python train.py --hidden_size=384 --init="normal" --schedule="wsd" --final_lr_fraction=0.0 --max_seq_len=2048 --doc_mask=true --max_steps=3041
MLP neurons of a small language model. Each row is named by its layer, matrix (gate and up: input weights) and neuron, and shows model dimensions 0-127. Each number is 128 + 24 x the weight over its row's rms, rounded and kept within 0 to 255. Numbers have three digits each. A neuron's up and down rows have the sign that makes its largest values positive.
A block is one neuron, or neurons of one layer that tend to fire together. After each block is what it responds to, as a language model described it from the Wikipedia text at the highest values.

L10.gate42:176132151131115142161065135133119090090114099124148153163153159157163134118161148123118128170162134113105180098158120123130133165158140081148101059114095102154132120128145079133112125108130151142083149124101096127157131093137107114097156135076120082140140107134108114177117161154144128138125131110120155127132138098159126125130128123166098173098119133089127124109152104132148127110080
L10.up42:147170155163135118154173110095120171129103159145121128072117108116108140093120118076132116120108107175098089132126147149158126114107137209140125132129132125134124096124153179137156127124136143098184172160136104098128142157144162157122119109112133151108124116083114113143085145093128121162147110128135098125112172154109156118113152117152189145119136143151121114130141163144138111145170
L10.gate133:138137119138143107137122147096116150129139111125108121109098100112114145113109116112103147132131135122110123113153129106130111151094104150157084122143176132141102134121189119133143097047106124128139124141087133138182114113090135128143101116126164147135162116123106089142115152133114129156161106132165033146112100114121109189130131145145095131117123093129162104125125118172136134107121
L10.up133:103103141150121168122138129118109158098167125173106164122169108128155149148157134174147119165112116123105133089139140103089161118152188143108121116155138128124126107135106141172095157169132110119119146142135121110126126127104149125106129146122149133088123161153087157104131139112085141107054162116110157105081159101175096108142152111165134125115110169102118086100143126101075096124126
L10.gate342:150095118145135115130115133121165141089101138122107149106107136087179112144117137120144137188128103159132144134074132168138147125147156113112129145126166137140110111104152097153174102150141067100133126103121085140103100152135136102158163149177128151149160088134161162116093147120091129118138137151120058099107138084140118142119160099147108128110120132112124101115126127127122111153132
L10.up342:088110159095170112165099106132099080102117170148114093135095106115130110132117138127111170125143119106124096139148146113142145128142146140145106109124117136133098139079127144139165141130156114136143133145125095101169150129152094155073106111172146140106090136131104169167091092076170122147113130125114118100124104157155108141106189159136125145082148125148120124098151156160123086124086
L10.gate687:131116146123159107134106118113137144113134128135079131124112158135135127119134095121139109151179118120118147128135165134162109168151138093156135145132120098170180127134132081094150154099120145143135135119087077135130105146127109127125139112110169130125143123142109134093139116126127157106164125117147139160118131082122107116131169107133142130115109171084147097120184096208100154128096
L10.up687:082105137130144110122157110125096086133119136102152164097113117131093129150082139122110111109132087136083070116179127118122188116132135183143161157079127171116130072144128133161129130113128110132119117171132089158162102075126162136161108123136115122140123162096108113109141122113128147143122158104127088121046132101180132124148122129120129096134147128121118183140146126144104129101147
Name-final word pieces

L5.gate692:120172170105105131064151093124149144097110143174130119107140095116127117112095077161095138136135093128108094113093143083108140110141166115085144130110150131141154132140127089118136093181139145109128150137138155105146130121154161164144133146149143121154157148088133134131054151106138094135117140170135096117130112146138119102100130142158105128129095097126100157116124050121151149125111
L5.up692:124151143150082119149118110099164144123130092141112135118130099159142158139140102099117135165123143125176088147140135122146148152137135088066113132127132096105147139121146076127164124161137121089136177128153129139135104146130137136108147116160152103128157133161146126105129117154117114131107140095151152115141080092120101081131128122174120132138095131110108114128150140108159147110105
Predictable phrase completions

L7.gate141:155134115146148169119117116117103126109111161173105107131131120145140131145122078078092130131133096139105166092113111130121135089122132132136079144111125132132134126088145119127114124137111165176107127146085108101133166143103122161102155134103101154118160163122097120153136101087142119112160095127140121148137115112129122107105125092106132116141086167140155137184124187135148096152116
L7.up141:155179112099110125117105118146091120130162112164129122103079130100142173134140114126084147122159103101147123162110156138066144124122119157143112156092142128174101171111103134140165155160170134104111121134121111085128142115107129133116132182109128156118137151157204156151094095131162131108147155159171159136103133158142088095143142126141148110131129139121151111121143119131104145049147
L7.gate405:130121139152127185163112063121139136146134160169122158133104154136134157112113129091083106110119116109110131193090150162091149135163168124128101172123139139150120128111140130088135140127115117073122124146131097127109127113102125114093097109152141153101135138111131141179117086089111143111094108175168170131132150119111087111116061095114171104138134125159181124065135151124117118099141
L7.up405:101164106126185148104151119182140117091144164184115132142127074122152118123133094106146120126145134129161125132101150129098098088103098161158146149136171128110153178097177136105147111078111165125130127136169140114119120138108145141112142129111178177137142129133098118130082135124137132217121138132139114140119178144127119129131177110116134097116135151113154136122100130146173128113164
L7.gate406:090106157111106130104116066156117113110144157182110162138144134140160115135137076165122089120156158086104119140127128147111107158145142142110110137113130119118138110101151130073100094147147150157142121119149151112139084090129128116139140124107135150072107111126126130132095143151095132097117139158125093117086155086121101083142133122135126152137160089137108152155110121151136132108111
L7.up406:144147108111172078102153110139153070094144147138162101100142113097118129121113121094104106123136131098118148127120156148106132104117145118092146109132148110092122168107141103097112081128144149141120132135094151141133130097133091120111114113107081142137136095157161125126110128106105115142087110081138117118099157121131086104153160124133108112131169116140104167157116113141142094096172
L7.gate622:132130118112104127098155108128110103145164119124091135163119097131195166187065115135125157106135094157087099142100155127129126147128094142111119163120152135146137137157176126078155118106173139114118165151120112107150118121124110117095115142084115160157098131117170107128117085145137122183129139124157126143106154179115125105147117101112132161156140109121130133085117128122134092122150
L7.up622:117125125131154125146114126142130099135128150120130150099103110161139096134119139104127135102142126067139134170133137137131126123064147164155106149115127160188138118137105130088136135130135079143159133132161152114089145139119107100120129160116123153156157116135132115141122123110116138153087110106191094104139129158167101092172154159114121148125139134125118107179142139108099146120137
Mid-word fragment after onset

L10.gate422:117124113099132076063168047139121108128160095128117112118166128116133104136131118137156113114143152107090138106118116137123124115132177154112145151148129161135153120110104110075121123146131135139128105159133142146140143107127147136173089127130151148102123102111135095130128163135107159159121148135073133091115135098102122173133150155136097130171071161130124142161127162092140139136130
L10.up422:078154105124102125157111113155190126164146133147110102144114127128146123109112140137116126151128162141117098082119114104115127166100134152140122105159102107142115144115151115110133135142136144136125115134137151122074159081121125143085134133120126121110104115097139149161127105115062115151117116143079142114124109150113073137113141179127077121135104143159117137115118142140135103131123
L10.gate463:093154114134161139130095124080112146154141097104152134106148101149139111149098134091119129112097124112088105118138127120129117150096159129130113162112168095150073101142123160095185120117093131098123173100076176099122098084131084095121117116129146127174170162168131129128114089160098084111130111115124122133103144162090096098128088134125123142151165114110167190135142123142127139141112
L10.up463:112139147134145122128132143094144094143084130144137113084107148147136077124128145135133118134153132154120072144117113087123135141115112148078110101150137104103138123107161185094084134123116112127131160125146073109155104136141142121129162101103175094134163109170148119182162140127154147142166176109136112154114133119143129117123130104113113147115126130129157150108123134140118121146164
L10.gate689:146126097099128083112127154134109083113090129095135174129152106082136103141123104143096109136141163146103143100108162158103123096146115195111142139148118153124095101160130153120108137136134120152136160150150086119156147142111109132146115091143125128128170087110180163128153129138154121161164159108124124138118122148145080168066145123137111113145118093115171155135147127095143138134173
L10.up689:092122163136049141114155103126099131141121162129124098126156097126108096139110127115123136086141120140139111119160137153146113134112127108114148128082090096085155120144115105120125120109118150144145111144101119112141148067095126143104163126114146149158148127134149146147125109141137176102175127117093097089111148155152137105176138112120115135102122105129157165111116117133089101172157
L10.gate848:115155129128139122135186105107114107125141127146142134090121116085114137110096128134137123152151109150108122129121120134099149174114147156111170122129169108157121119077090144151116091133133153153125163115158093143145107132162154175103164138118159165125123108158081161115127123157114135136230128120142115145111161122117126140132157112137094147131109175097119118130112156086110101162138
L10.up848:114132090080167107131165119154137099146152112133145121076129103065168129117063126151094114158137138117123109112130144078120150147143127152164097111147150133126106112106180110117100043181156146149154140104147120159149105156129158141131144137133130146166120134142082107093151142117131134089154134131112098163170136084144108170095167105168125116131116155116131109151141148146080142161152
Infinitive "to" and mid-word pieces